config.toml
num_hidden_layers = 8
hidden_size = 320
num_attention_heads = 5
num_key_value_heads = 1
head_dim = 64
intermediate_size = 1280
vocab_size = 8192
hidden_act = "swiglu"
norm = "rmsnorm"
norm_place = "pre"
norm_eps = 1e-05
positions = "rope"
rope_theta = 11300.0
rope_fraction = 0.5
qk_norm = false
attn_scale = 0.125
bias = "qkv"
tie_word_embeddings = true
parallel_block = false
init = "normal"
init_std_qkv = 0.0229
init_std_o = 0.0229
init_std_up = 0.0229
init_std_down = 0.0
optimizer = "muon_variant"
learning_rate = 0.0123
lr_mult_o = 1.5
beta1 = 0.95
lr_head = 0.0037
warmup_steps = 200
schedule = "wsd"
decay_fraction = 0.889
decay_shape = "pow"
final_lr_fraction = 0.0
batch_tokens = 32768
max_seq_len = 1024
doc_mask = true
train_tokens = 282200000
max_steps = 8613
dataset = "wikipedia_en"
MLP neurons of a small language model. Each row is named by its layer, matrix (gate and up: input weights; down: output weights) and neuron, and shows model dimensions 80-175. Each number is 500 + 40 x the weight over its row's rms, rounded and kept within 0 to 999. Numbers have three digits each. A neuron's up and down rows have the sign that makes its largest values positive.
After each neuron's rows, "fires on" lists the tokens most often at its 100 highest values on Wikipedia text that the model never trained on.

L5.gate129:538557446515496548568488543541497532495484519479467478482433478423459449534488545504508509474463527537501559480579446511509452457540486490447483489448490521517475528539528541531492540442536416534567490530501513459483403517495588552509486435466502591511493529504492538461523460538530464585
L5.up129:539477474523405490492545509408536490544479552514443489459458446539459485505472508527527510501526497478486477533571466560478414486531555494546484491505451491459467454551477546451556504541493491459479500567507501523476550574494456456493508447466507499563440598567450508449540510533456566504
L5.down129:513480470499522507491535589392423474528468467468516508523463459516478498578552501487507474508504536524535472511460517534469521537485571479485516508508462434562499474482479508542537593500535469465502537492506500467469442477549466570507503506547541477515447446540430582500492497489452582519
fires on: "'", " and", " His", "ri"

L5.gate1151:519497542511523517430582468513498543484526476510501466572532454485552482432497492515472514491523431557446462419468504427504516575462539548518578490476496469451504480477479482560528574492438475576507463524493490498426437501510563551437482528508459478486503468523439450495481468478477423462
L5.up1151:538446472485470549482498473538498519515490496504536532513516441518467464581566549493555462492457504531532490516447457470513443473431542534486477569542444535473488453520495513520504560451441502525456550466528487520507555467406495545524509518476511481456510459528475438490546448408488485438
L5.down1151:470474507518482484488531517471524576421464579466494563501557439474502534437506472516534467510481457500483528456534472530532539477516531512497565489553448444543530475535510454509453477500418457589484545439446518593522411485513611556512484472492514476546448495558479442522448469531494499569
fires on: "---|---|---|---|", " |", " =", " ", "^{", ";"

L5.gate301:489480480455573519485497517498464509499485475456484496526478464486462535531509471501486588478493448524478489453435474477526469628425501502489431554475609586463524509517475502569466494456533578493498490532513479510537508481567559460494547478465486433548488512448461463494468516504562486414
L5.up301:461488443500453591510427519495506512464544474500479502525528440480444471561483515533461527446518519557446443532520467524491478556522462502477471575544477532488587527455527455546465450465542545498522598491513452438429478528563508508487512486436526455477465436558537511487513501525460534493
L5.down301:412530503485479517553565414543506545489506523473476494538491575482521502486531481562439508467511447470531447454509463498489449509549538514495515517385537527525530472503421513515475530511610549486556495530512525555491557474577489512525509422542576524529393609597505512439529552518513484521
fires on: ",", " are"

L5.gate1016:456514478507574489505526498498468552430517431527489502529489544535541489475428511445534505513537507533496484584442593467543490532491516466476484525458514467484499507448514488437516444466527457489503552547465499582466492533449466567558549483439431470510505532423433524407564485497508476537
L5.up1016:516469504504502494468530476459552462485541482557482545544509529500507496510464458511514522512554503462492451463458506490387438519567501486476486574561530456541509528497524473511480478413505558500430506425462549471495533546489467603516505430550448501498519486513485506512484480503543419504
L5.down1016:508493486526486523518573545490455443496511548495507541485483577456516543522507473560501567399563552408544478589488538536465461521509577459551448551469583507453482484512538493512491491490508476543449474544479510534435464507520543505473475536501472546550415552548542470566513538481535472501
fires on: " (", "–", "-", "/", " "

L5.gate861:486498509496427509509447456458523455528492570507542494512471454531499448570568555551450462527450479559505505495532550514489491408468533458462539530519540477541523445499510480524565449560502489565548495482488570505485455546519514520463474419540486532502455468409456523458496444413453482454
L5.up861:483515410558547507471552574494443473530554500517471459491520507502471460491471473515525528504493476455537494486514497503496509465447486487488505530552475479539538479506544483486490592511561479601525494442481525489540506544508401527461491464495476489561478514534498456474465488522528438532
L5.down861:461510571494496552521523514469480491512447574481518492544550432480631392472500509504513534496481519428521469475522463424512410526564532445493445541546521452536481493565508469493453467474508599549421526518502482529462529554514483520546491488434536453507533480550440520485505529483441530508
fires on: " ", " (", " in", ",", "'"

L5.gate297:464548494552529519490486499506545492472481510549494445541475502515502504558484526428464468513540469486479534480510499439533508582377414585441454540507545490506504593516630564537421409501530493496469462554498440524454502511519499447541530542538519504572471542452470540434469499486498420509
L5.up297:445485470644479466468503451481459510492561513476514541537453540493477520521487466532505470533560513440452516488525451512500467520522507471499491572501520552548524484542404532561512409468519438574526485459511436568441528503462545550498566406465486529508555564492569455540514469535545477477
L5.down297:476514537531514508468481483463483564548471548532487450473487507481471496518506531453440540458466420519504512457552519417552493493439491514477478454535482485576487531553573532544483438503519585465420531569416520503501527513525539518502517476549509516521404502531496469510506551561552403529
fires on: ",", "0"

L5.gate864:521495506486519459537525421495549543532573503442653473466473540509440427526491503458417521571611462454509478457492510463502504489473470429488429477530464518517486578520452515471464493517473489520507547499469452461572584463460530493494482437493534471466446454564510530476523524445521467504
L5.up864:562497529540538456452520511469569539516557466451460559551481548506449545566478503449487513462547431471587478521504548460497538475566502478476494486519527544526545452480543456487502454545563496504471530581494485511470476488509546480509478531461424568454532510506498571480495509482499529367
L5.down864:483458465528525474491556503543461484541500547407523495558601514474486506523512553535447521475540526575478572526481524558540416430515509461503478517409494525456483518543451481478454441449550505538494550539497550539481468519510508444501524473525512384515448539409568506498523483447530515434
fires on: "s", "t", "si", "er", "ron"

L5.gate850:443548466478519508526474480490540535417482463513503489437509508554476512482639385525491422439487455513510594574480463478514540511517479483571457464497522555521512544496562419441548482518550537438486521503513496555443552529511440485494528427476478530571518566532464507483468457416501537487
L5.up850:457500528532530566481562478466553519461474513458472545404517517547526436489513419542516493551507549554481434481459430590481461509473451519477476506538436554479448490513552432486487468496560477519421509486520532550494486525526497530436433507439459487433469520535500477399508491475473431532
L5.down850:525459453492553514505510545505508547551542491507450521511455534533507423473428538450465484536526523495495474581535479555499542550551499559549447546477466446491515484489512540506483534496525466527520507510473494516549534518521495541493471504537564548569409564481528457561499562514498454549
fires on: "-", "/", "1", "3", "0", "2"

L5.gate461:508508528554517519455523468468438474509444533504454559491501494515550539501500493459468514526521543492474401468496518496527483571495457502444396508528474520506448501451506506478404471465521517516420482511523463506467485494494459539507443522477503524442399511584522569462413518611489490463
L5.up461:502522446484497521471509527426516473543501557459442611467501536491486506496552515461427566512445480552522419481584502538536482529505548493457488489511449489532463554523477522499441436573521364491453476433481432531471467479479479495485483490505519515481452495527519519437481478553537507483
L5.down461:509584533537540459540495486529563548508569554416438494509517470540453473462493475497500475545535481522469541477490458487529498498489492430501484423493525501517465420538503504491496496480524525492528498566414514507482538494552488454494552529523523494562341524532464405502566475493538447504
fires on: ",", " (", " ", " of", "),"

L5.gate877:484529475556520503513480463453487547453490420500443480464492531519544505585462552553516526504616478441494406493498458569599481493460440546512504527492488516481542483584488417439473540517474492480488518458497495503444481488506568452523514508461491470505439509503486522538534580505523488509
L5.up877:501550440585475466472504516432459517487468463473509490511461480463503485568544485523522440493543516510531514518547486464540462513455489566459561494501536503488580525538544410430444530521506516480533525553473496516464499505474425478532501509475469466545463538490502450485498545515475477552
L5.down877:535435488454453506435488476472484451534550460462430570557460520566549478459513491531438505389501471546477508523531425519457521419443569486557473480573434518501428501452432555533479454521554495469476470458498499475497520482552479501522521505519507498560425480489428453486513445462553454480
fires on: ",", "1", " ", "2", " of"

L5.gate1080:479483506589440534476510490461454449471563507447468535544481513493431563562542478477446523475506454543503498611491513458485564523501487518529529405575499455503594561469519490570499523505583438540465505429468459431516472535503532521485479540487473516523476507483515482474487552571524453555
L5.up1080:481464475546485535513544545530480501497487441495507517454536486527505532472472464505462519500498416471463458468465470552512495453564503475503522496489579456526457434544481519470554463525464495491562506497538472507462498543472524551499520432548515427559581452464532476490594557495495418436
L5.down1080:569496484511591468480494529500464566434568495496538460485481545534495549525455545488462518521479504465459521579488536512522521519531580556503509455590480499454524513477563499456481567531543473503413443486476429472542557488527500446468498541460525466551669585505522442524432530494504526501
fires on: ".", " $", "-", "f", " "

L5.gate963:477524500442533516471449494451511564471519482527470551565459610460521527535477509488538472532560485486473544536444535443410500509477495501508530595491518581415441481471542504583469459442488561452454473560544556532454541429474488563470516462471482558501488461487560488460560449543488446490
L5.up963:439525524569458464538551588501502442487516556473510541511545449545473492518477537571541558465442451508565488459561381513562521508506531545517481527509475432483476532500537487495477471504560429463476481500547457514488465413480564518533553510534498508536446537514441455533433503581506474442
L5.down963:453593495560467514573496458456568451481505480445526538483429553453559460574444471515495540429466475498531528499496511478547418487542458511439515418469509532443532510489506478434563449427511491493519471486481517477537541481591546553459576487526483554464441518472506516443468456466520502537
fires on: ",", "),", " He", "\",", ")"

L5.gate932:491485459492464533468533482427503526457510550527505537500499574537539452477482497470460471463489517476496518460451490431479486501519551483437525534531507577517471451405526490553588460510512451511528464468520556509515493535443599548490555491522492465540469572541479520520565508437552507495
L5.up932:543448441481547409518500514489478522550491506585540418473449576455561426463546475483490436497488598499517555470481522535524433475491458500464515459509527479549584474521524499526545484567465487510534540516467522552448470479427553487479441435515531535516577465502520491502429452456496481499
L5.down932:458514560568484468511496564525512506513490537492564455424490552568509559517479413527430476519497506480443576376432502462524538553493481534424497490545549554516531440467566479450537520519523504504521523545526484498514449528515471497478431489473446468496450444499461501463564493466557524478
fires on: " L", "in", "-", "N", "s"

L5.gate617:566434510512541488555543469490485519454521495514537497532542561525523449532504512526498563534502538483508490448528550535553489497536535549549415519524516497521480455471473516539527532511522507490490467527526505509471419471565419479497480501523476516546536563466504539490426465440555495498
L5.up617:522488585478483487554531474502476507488536456531470535578514545542457449532487452501482556485482463512448549513520568504525553469490517552534475495511544582515526523475533546500513475429527520502570546517499505406460491469539479501437484490541526465502532539499477560432507513485481462585
L5.down617:528544455514507563495577430430468457463478578544573411450517487475479512500526519456505501417516553517496470489514489521532479473526478534505490528513512464514529492424569448451530428539565574512451553515514528476506535538427552456555487574539460471483490547474496523528482569486497513561
fires on: "n", ":", "st", "en", "al", "ant"

L5.gate176:558484468491485518522443512421451505457503494486508501526456491495530441510576531516449519512482483503457543509494461439553470457514511532551525498519480470475499478523534432480488504573499460530557459502508568532519508527480552469478471501453525479456323567605400490525454555552522481422
L5.up176:463513515529499461448527426466470449488543456499540519484468503421471409552588490505533529480501510561472520523509497553534505476475503566538471477589461490537535450546479454514468465511469489521536478465462456532540516515449499485483460500456517457521453511447540456505535547478491544525
L5.down176:509573477493518580516460415429526590421486459489491529542491380449530475529505493557493531527476488485486512588517446461496474501547553494541467478525518551545515462528483446490538442545459586576494461514467566500491483520517497496571518584475412441480466484462487443506517530534480523503
fires on: " in", " |", ",", " /", ";", "0"

L5.gate564:502508475472554400507502496602486412535495479454506436476513467479521486525492514473526472476519508480497437484506454516476486502473487536520582518465482507491481531484492491502466489508482483460493575484413455464524523466526503496496502450513442522490556483491491539502519517498552570526
L5.up564:513507439520505501544505432490477578495500395499555521455513527510518482492498512480551509484508523545525458472500524501488451529461478436534587557442569485515530488521483520485510515455507499485504520506464495580419425522530562515573498511467445468529512488497508489488502521462527480522
L5.down564:590490562505505447499608528458434488480453523464510478499442464495501490493474458452569448464496455515470518480562528497560435458423414497543415518533582544450490470423553592463442493514434445471484490510437506496513477472516470526515463455464503422551513503505538469511519422464501508566
fires on: "1", "9", "born", " ", "2"

L5.gate658:493504533534552474478575472519513439579488509525502500513442512530576558472419475484521483501448534510540513409492561535435510507492577520500501470524400522469456520515512515457581473472517495450518519502454499484505570484470449576453515442462524477509558478517460509428440530505525522503
L5.up658:411447580538496526504457423484525551446531510478436456513528552460428567466575579482548538578420457476439453554553450558533522551565442477562600526477444481476507505454447475420512482494443535528514520576483458562496518464548447480457537490456487512496580485496468494496521481476549531513
L5.down658:472507494488412501527457414454500498494520537475453416547584537529496484565469509541511476452453511515516553484508426468434492513509515577582525490472553425485465466464504505504492517460521458508399470528560456501502515495550497513477432528540511599497445497500410474426503389522484526573
fires on: "0", "1", "9", "2", "th", "4"

L5.gate175:502440481512494501497513525495534484562507562462435485485495515508474516521540442440534527471634433580483473467550485485451499475487461445500500494459538428498464393487529506444546528467458505460450476429516526459372533515579427515422487500518529505517449472468547535471500500451460576481
L5.up175:424518497503452489550543459605517520551517490523527555437479480580525501513474527519514416491422490558492528500448547470450519543528602497552523426539610547455474535451504506486488556538509474532496512464460531463448475536430544522494515548473504509518532500465468451460575494457547509481
L5.down175:537538496504486435497507463539546462501526489432473453501437561467525437508565485540495501521524480486486490481546524536567458482480458528526534470516517490458487435493600539455549482482493518443392478511566550465523564480414487555451416493511534478491590549564515527522483492438439545494
fires on: " "

L5.gate939:470529482512490548456514511489524470533486441466458540459428485483536537481519454470570496446542502517458499473475518558512501593517503534506563440507518460529484472537465424465554529506565470455502413516526529453551495504453507528490482450494469531457433463487567446531430544543468566464
L5.up939:515535516558516473521565542465483472466524484501553460482493529587473486498501488548472494510510488401453491429560535528415580510461512510532529541578460524477502453469525503455499517504455527517546543456560477525435491495483494555448443534471413503521532495437532485457502460438479545500
L5.down939:394443495528500506562572510510501554530546468455534499471449480454541464540533493478550512491493525528531407568493507560488530498524537570464471523506526469489511464547528477528501528457547442483442456551524490589493500502497493457514557495530450537513434437479463488473473418498481524497
fires on: " ", "-"

L5.gate256:569514479504489519502540564475467483530500497485542427558552460494509558510549487472529444487440526513545519545474511461505486508480445500634545475403507451514568486509455446457508470529519479524560485546478451464541473520514552556494494491448504500509475477419457505516522520492524529551
L5.up256:421556504518518511510507445534510512495479533524581552484571420504497489492533524430521497501488557526562573520469411469509526471450422485598482480441556509526522496554509538530420458559518531504538540501540459503503507516486523554522500533479434485497460470502466510505519495447546551481
L5.down256:526455483525473446459539519453419494408460542438526512539524471402558524473544465506478377535515520479461444494444515505579533536537497503464546482526495524456469473481571515506524566471507564539505479449463575512526503542568479499470466498451445564540292484476503559548592522455506524515
fires on: " of", " de", " for"

L5.gate338:532501460423511461489483488455540532490497499442540478458537530600488505467484493491474486526571504494510506462537485497519478555496498540469522476545548492433502562525445438459477409518536509541586537518580501507585528455453497529524458504483559488435503539497454530485485487476548427420
L5.up338:490480595485509481504567472566484517543460488493508501477511488505450493414459481466505402568447528516512521469535475548545456573474487530481444503517554521509530462491522529554512495548518483470508544536483488458543534447435574488483525464561498503441446498521558540537538415491521549433
L5.down338:516407515480507543516482500515503437503523439460473506556494513428475551431523547535559473488547526475481478509504512540506466513550471501537446485501541495497512502503507512571459493467451519539481451520543551444542409430438526545510491487446429573523538444456517579512488490479537522504
fires on: "s", " Em", "-", " dis", "z"

L5.gate1049:516497503475535566465573502470500462358524567473477500525420557562541468501508457457471545546502563480494479491512544455528481444480529518457510513484469598590490475468500537468481495470461516502564557523485550539540483477482458564502492486498508474435652509445528465521482509459480544487
L5.up1049:482427539578473514582523556528516473507467444443418504476539476546553563541470459509507481477480536527515528476510556575493577507451494520475480489496503492545505517400586538590496483467445509454522489503522561606472515525506532540506504539426486458485535533472531457487546543524492507486
L5.down1049:518426575499477537516424545505477498506481521564506533517543573516473506547522513555495481494517453546512505515526462466566486486501465493496438514463535544515497465503492476527505536445514445466475466364558484514492489454521553565590455456517458555516562447513526545503499486439592507418
fires on: "ad", "im", "d", "id", " Ad"

L5.gate311:503484502492513542439505515464494451409472567533453581524460486530487498479539451530482497475612478467446525518514491486518544471524464465495530445526576494505536539474604563507503466610534563471403511475531469576511528515435545517477498555504491437524548484477493520473465539534492608522
L5.up311:488513560532453558455444515469459470459481497443445462442528478555531533491509465484537466506455438493487508512525498470468463594584488461505544487492454469455538501437518521501465478418555488537471484574435549447516469565468506454506480549499534530510463521479493436501546533462494502452
L5.down311:491536555541494519518473490471552534561481427503418504521488505486502503530454501473486429410447521490517488529445476521531502459498489527550499507511582528477551478485502497495492478479427542584472511549448586494487519444604517510502500478493518530511473571524520513509482512502513464569
fires on: "==", ".", " he", "f"

L5.gate316:477455411429499418457551457469542440520485536530531450552506532529467506487542561470494534447464466567497537464532536464517477551551492505434480452536468527535516551519589485525500576462517537543430561525434544495473600565516548463475515487493507547557542520507526485441588523516485517483
L5.up316:588522466515511499540551457460540541510487495444448525536474478515510532505471535460411564521502457508511389549499570502588547481545420447506482584480453452443509513546473499561576515587490482494534461490487534425533471510480525495495480459479507466479466509504531496560528470499512540414
L5.down316:476533537517563550578471492508493524507445482458580496515527493582535438498545476487546454580519504551540490521489481608479479586504449471551494494430583532507520495530529486467487456510538490469579506440443482529478517519407559536571508510562463480490373595469523530517570463423518520599
fires on: "t", "it", "es"

L5.gate210:497550500551440494469497500516458483485503444474547510499460469427458495540499526503467502441471447446491501545516536470536496544516514466515518511529527480459503482465522511515421405533554469491451480491459526483576578479400536505481456530450462500477410442520390441481503526425530523559
L5.up210:562533526577537466485523551457502447563536477488501476541444457481482508490515530430513511505453470563490453522493476528550520546425471537482547483483455537451555529497466511477467480474523448555417532505499454536543515449477509437478466522500441523501425458458455497547581529449448525470
L5.down210:494501525538496527517499441513517504519495435435468462501531461497535450572552553486496463484486475524575512518475526518531464534509499497463529486519473562520524499491471478526508446531509541506438484531464469497479513502516510453527524569449486456532345491465422522482538518485504516515
fires on: " in", ",", " to", " of", ")"

L5.gate1199:491534462494489454551568443469555427429533516442472473474426467508504475424529459497506551452597469492426487503516520521509482495479489523472522527519431534471527496479517534467583475562492500459553458456477521524499430471558522476464535454543500485547463458479554532521538492481480505448
L5.up1199:420473553517474449498473416466517533606468538465494453491570494484520511569499467497490521496504510465466464467455473448475428476558502495592425490518428593552538465446488495473537479470500517483486507481504464558482543461472525500552549492468470486510511566522495492563516445435498490510
L5.down1199:546471509426541549549438463501463524538574491587428475491511465521507509482525492492456461448455504554547480487538443460589507459475559611517502461456422472453495517497470495519448492502497512526505444462545451485534495456523453458491541491535509502467557562423468425501522479529552595514
fires on: ".", "er", "or"

L5.gate1249:527469440492465452472492485466560437432513465560538434527417456562476528452474459558515545492466500516513507591554504538617491500532472491493469500446508457484482465533458541572515495518472478499466583450499491577560491472540479524526502452479513470521555532533492547498513519502425537449
L5.up1249:448482564496418500494585483514556472538482446493442535531492521493491528520482442567480539436508531530501532572546449507510556444480520451490502458445525505465532554506516510539561549519458483527513477471509484435405469554441520447453477415505426440540480586442494522495478507549477458511
L5.down1249:466514505521451504485513433552543501525521415464477492545485474498501461493541499468515507489541521552451518501505573516545443419591417483480515544513500487484464519513552462539489431472532544471618488527549453436508546472449523546473517459469523505474464515524531552515515474444562592511
fires on: "it", "ar", "il", "ad", "ot", "ut"

L5.gate280:504488512526503510470506482449521515520504534448455568534462497470525475493529461532490431472512478524547496449501512455439483554516498540440506458515461404453537502504551483571500450467495473436551471478496480534479462565486521494505459496507492541459410502553497499447506539593451479560
L5.up280:506453515590548440558523511565495523496536515463490483547429493460487500545485465546464459454504472462500565462499489487519431469464460508517509546489479476487519463536454559498520523474442409529547546485472473573518512567505491509475480549477536511475517503454565556488516488541487491515
L5.down280:495488526499476497503545502518456499430487518501509506495454472515558470464475506455551476468513432543526486443514487468479484533503493556520533475500510458516486411501517512506515515495485589546478482452498477440408551569505448498483581542409405495513476479478454467503563428499445532459
fires on: ",", " in", " and", "0"

L5.gate628:511488466477478462583397464519485528478488561473455460529460486591570492506460481487527544498506588497436540508519465484503460484407526550541482572522543500483539499480595481504456483511496493479468428469458502441512421522545510465438501510494470469537537443445454527518471515498524482498
L5.up628:538472540606469481589429457498510495432512473449572482478464457488516512509483472492465483510531498529552446540458450491506544502455508512544407456481502505531521490477546436523513474484506527482503527482491460447457527571485544462441465500481503499425454476479570500556458498457495495481
L5.down628:462487514534446452527447526547486511523470516511408552539461527510514436460556508503478540424527542474477523533488415464583432562462452485448495543499482435548551431467532454516457474484520537491500523461466556501466473503500507510508487487474567537436393543495479471555493560487554489532
fires on: " of", " and", " (", ",", " in"

L5.gate549:512555477455424552507529549394477403439501529547529507581444544477516544494565465423486483490562460532550516514476444542506540536511436477549423526385522463544538469495542481443458531547570576549559491502516499444536512479476520514449468470522503494502422537447478513573495468535480490468
L5.up549:478531533531431479478467477512530501454563496513489395540588478578493537539480500479502550447435400546516492555507526529447492498447440492505469462513513497517557545535562447563503432520520505454533520476518513535519491529519421551575475461557378458516447540489484539479547394517508478515
L5.down549:516455491521469475471462487474514525497491503512581518492544541505468561456461497511526518510574537477501515446502465457545530446476530558501510530488459528495532499523497536527451436477481487420551468456484562514453531540527515456476533549481559498494346523532496486528443534460562510481
fires on: " of", " named", "ed", ")", " ("

L5.gate579:534468487532502524573514459560471529494531572480486483459459521599546488494450575501522501493471540571478511446514498559458581544517448501494530543512566461495445448579542507468488470497527488542507509485498500438482549451479508490459574491558534431489504504427519436461559530412413532403
L5.up579:547544482540427478548500451516478484481509489495481469458481580526499537521548540479496479539525491525501459503499553490462509519505504444497544553526528463481571470485522572505466502510527503436454549484444438483498501433520545481504520507459503492466418434520521501479513507423513504446
L5.down579:523521503481523580505517412556499486506581512478356490444530461403499454506465520521519479540493439497470460475499575520431518445525561503500522474543507532520467429455487510463477478504524511508539540501457462515490512519497506479456508514508499469537511426488537528513550425525477542487
fires on: " "

L5.gate1007:443552416467502557504503434512483515528533496506503521432436483543553516495517451524497480391552558490491445499446541467432433478545470455541533562584501497393489521512588504453557494586507519523479477432465446450496510485560546551516512535528494487504498442562514486493484501496466519442
L5.up1007:485466578507442463508530520546508547508518509537512480458555505460466506497511524511429513493456452503504496450515529482536508540503508537506522505565553461518448503492485601508467517481464507522435481471468441460507483534540541544492494416423565536557509533446516464508536435516500606495
L5.down1007:466531534500516570486482445502539474487509452544456511469424511557540471461465472543550510495407481541513531521478490568427478499545523469459487480455489509492455518515506474499462450490539550511484466474451505507461486491529513501542557511419517445484573454467566445510501509508454455573
fires on: " "

L5.gate632:504488520505458512518478529457504557413490523490509560548434505456483544591539499586479472418501524538526499538490484521531487537505507523559456539424515517515510514519542542515449440494553509461513475550453438522523503512572534465513412538520511478493469530470439494493491463541503541449
L5.up632:495546522524523544513417589495503466453498502459478558479480487519543545568469477540518493448542472576484540593516534473472450569520489507480492481508564541478496514539483478519500454461507422502485454509492462603492476485528549551551495462460456527508428520514443430534530527505471466444
L5.down632:481456462538493503552419513516492530482525500509498469496545510474394526559491514497462428469444417506542533482456523487510458474506503552423491561544509483515508427464510555572520498542515513495507441487421517516544471565519461529470510472520431468510401575536470533589518527545532468569
fires on: ","

L5.gate568:511482551532496432539570509489554545549548538455477535474518564496538513518504499516522407442430441523480508553500455511489490479536598483502465509541477467478493453459460449508478477497606507527493471518515529513506442543530560579507539460552437550462555459491501542530489508442483559516
L5.up568:486516535506522571442543575516483503551502526551518466473574555541526529522539470525523577507463520511423505540476443458473485559458445542472519492521496488551527468476498509416548508549564431423492502451501515502526500531512610512470503432528560513487507512477449498454486457429478471511
L5.down568:545525438532523492494492506498533493456493516471447512481461493486481527461488486497531506455543514464541485509515443516515515489470525517531503550508421499488480390492473477521492557422492457433460486441487505463499552550548512569471496553531492500512486474544448570448505588450543527527
fires on: "1", "9", "3", "."

L5.gate1225:577363466483510473453518532500569523472513454532502486489411503503511483506475478561490579450439472514471520495508497478476564542553448516483517482534492503515530505505546532446506486470486499555508523579480417542531446498457453539448539492499490484485505430527414531518533494562571477504
L5.up1225:471488520500477459484474521519554441467504448491557549410534545540538417486496511456485493460533495476531481578441495473537524508478496461493477493519507487490431481547504469577545575495511520558516502488473432494443587419479462455421560500446527574469461459503529463448494503461462457512
L5.down1225:511455389546510549478481489493530415492540528491506490437511497487515484486500530469515565474495499474452491450525437496480604465528531481505483499448442510476473487516473518429484509555477549523400472539501438473448527528510460485458539545472500541535494570535464468493543538551598445544
fires on: " in", " over", " under", " an", "d"

L5.gate245:480437517562540549453582507440531506517425437501539495522471512538520452451532474459502487456451553450538546493484541512496511499531460536454506452513507492493501560414511483423490454480482536480528483552510560512482513501516438508489445471538481468548529512506522532508518474478447547427
L5.up245:533481488479535495554573477535580480548486447509558500503546505576456452453576409462476476489470558465486532495434485485551543543483463508442507508499542514559510489536601455518498520456472509498567520544437507526530501421531461480458427469487492489438488523507530459553424534524488461448
L5.down245:495539500495482511474513446472502487528482481597510488558425456476514422542496497552457480546506481562521523489568584525522608492471485527544551557511529513495550427468459539532510532523506557456516554489490462513507489425445551501563488591477449505517455512453552573508573545445520543554
fires on: "s", "d", "st"

L5.gate608:484490503482563522504509425399539512482490557549503556528412440466533456537460461517530500520477447499559578418513457523495506425501497442443443593556464475437466447452446503480522459604515478454545486508510532479458515463562522477504560475550445570483495497476498479518479456508500495483
L5.up608:391475508553514508526498537411477510557465518481482476481574519522466504504551492535556455513523491514443488560535542492494498519537564569570547524444492464423499554462447460506427547518476525525502564519605474487504468448502425599519480455468529508545623556510532445455522472425520539461
L5.down608:465488535483502526544531515512469479487521472563594464467545460494467527574493530483527517395497466560448441505479574462464488524497460538433482492437442527470486597433473460523523558482514453487532536456552499472518454399509532508534510476508496484505463468521504560519526487465457553551
fires on: ")", "er", " player", "r", "or"

L5.gate860:480538460442505506546511537538590490533561469521487510479462487522506458529503518497485449465512480538465500465542536492505484541478521560485526474442552477466476433513621500500476540536526562422490520504538475553475449496506504539538536505466531440464485502439505426447535541535538528456
L5.up860:487548451484438533454540504525518462505530480477512515456573514519510443568519497584534510509570489593561480488511481515554494484535491496492551509539538486452447508520519456459535463530584473398461551569443502425547505491446527564467572519590494509457470500490453446497516517491341482448
L5.down860:506432550502522542523537460553495437590561486487429463519486486524499481477473489506452508458488457526491475495464495509472490528542483538497535479500504487512519533446472564542545529450434519487504516465548540438439501509539518503477487561454547470470567452516508514497509509517535589522
fires on: " "

L5.gate747:502451513468422499541483426543434492484483541457531542518477516541476504446516475479466459537525451494478517485504453495483483504433459551475462593532498459429536464508510450501418447506479505485469499525474464505539493433486521491374462515478495488406493476567498514523529459444524542454
L5.up747:546495519512509484459462552452511425529533495500516499573491519475528514444391514488477499489531512552476495495477450483505443438497469491538468491445507454487490541534457490490477511487538475580501517397452503561532457477470469504527566470540469473486514540469477536540456495564508508445
L5.down747:536492448500474465487537470529440519528530458563395587460497505482518523485445523525511552483468533460516525521477513536487554498548473597503564489527540532530444403484585473514432547490594490442493503536528472416461439452520514524511437502544527555490403467545527410484465494503506465494
fires on: " in", " of", "ed", " studied", " "

L5.gate227:466511504435468506543552530546506542479543485509462534480540508535527489537577534472554467500470423496434468423514550566518515509488558433553507540513577489524546491472488526438494487534491473451468513513500514472552511487542513510426475445404464472562528510536508421490482476512495520482
L5.up227:628502518435471542583529525523453518483516549499505502434492554504536478550522524456524546424512472558530473488510477555482512521514580501538540516496583515486471499497522507465477493527514431512479468452525471526516515489534524499478530437509502453503509420533537436507532524469531507500
L5.down227:476476536458488543476528470524574452540571501498305483526467560497525481513526565523454531512515483508536458520534542511454463488509491520471492462513516484494473523521492509533522520510466490516459525563457441458524542483468538521512528537535521475589402457448511512496490449504481530533
fires on: " "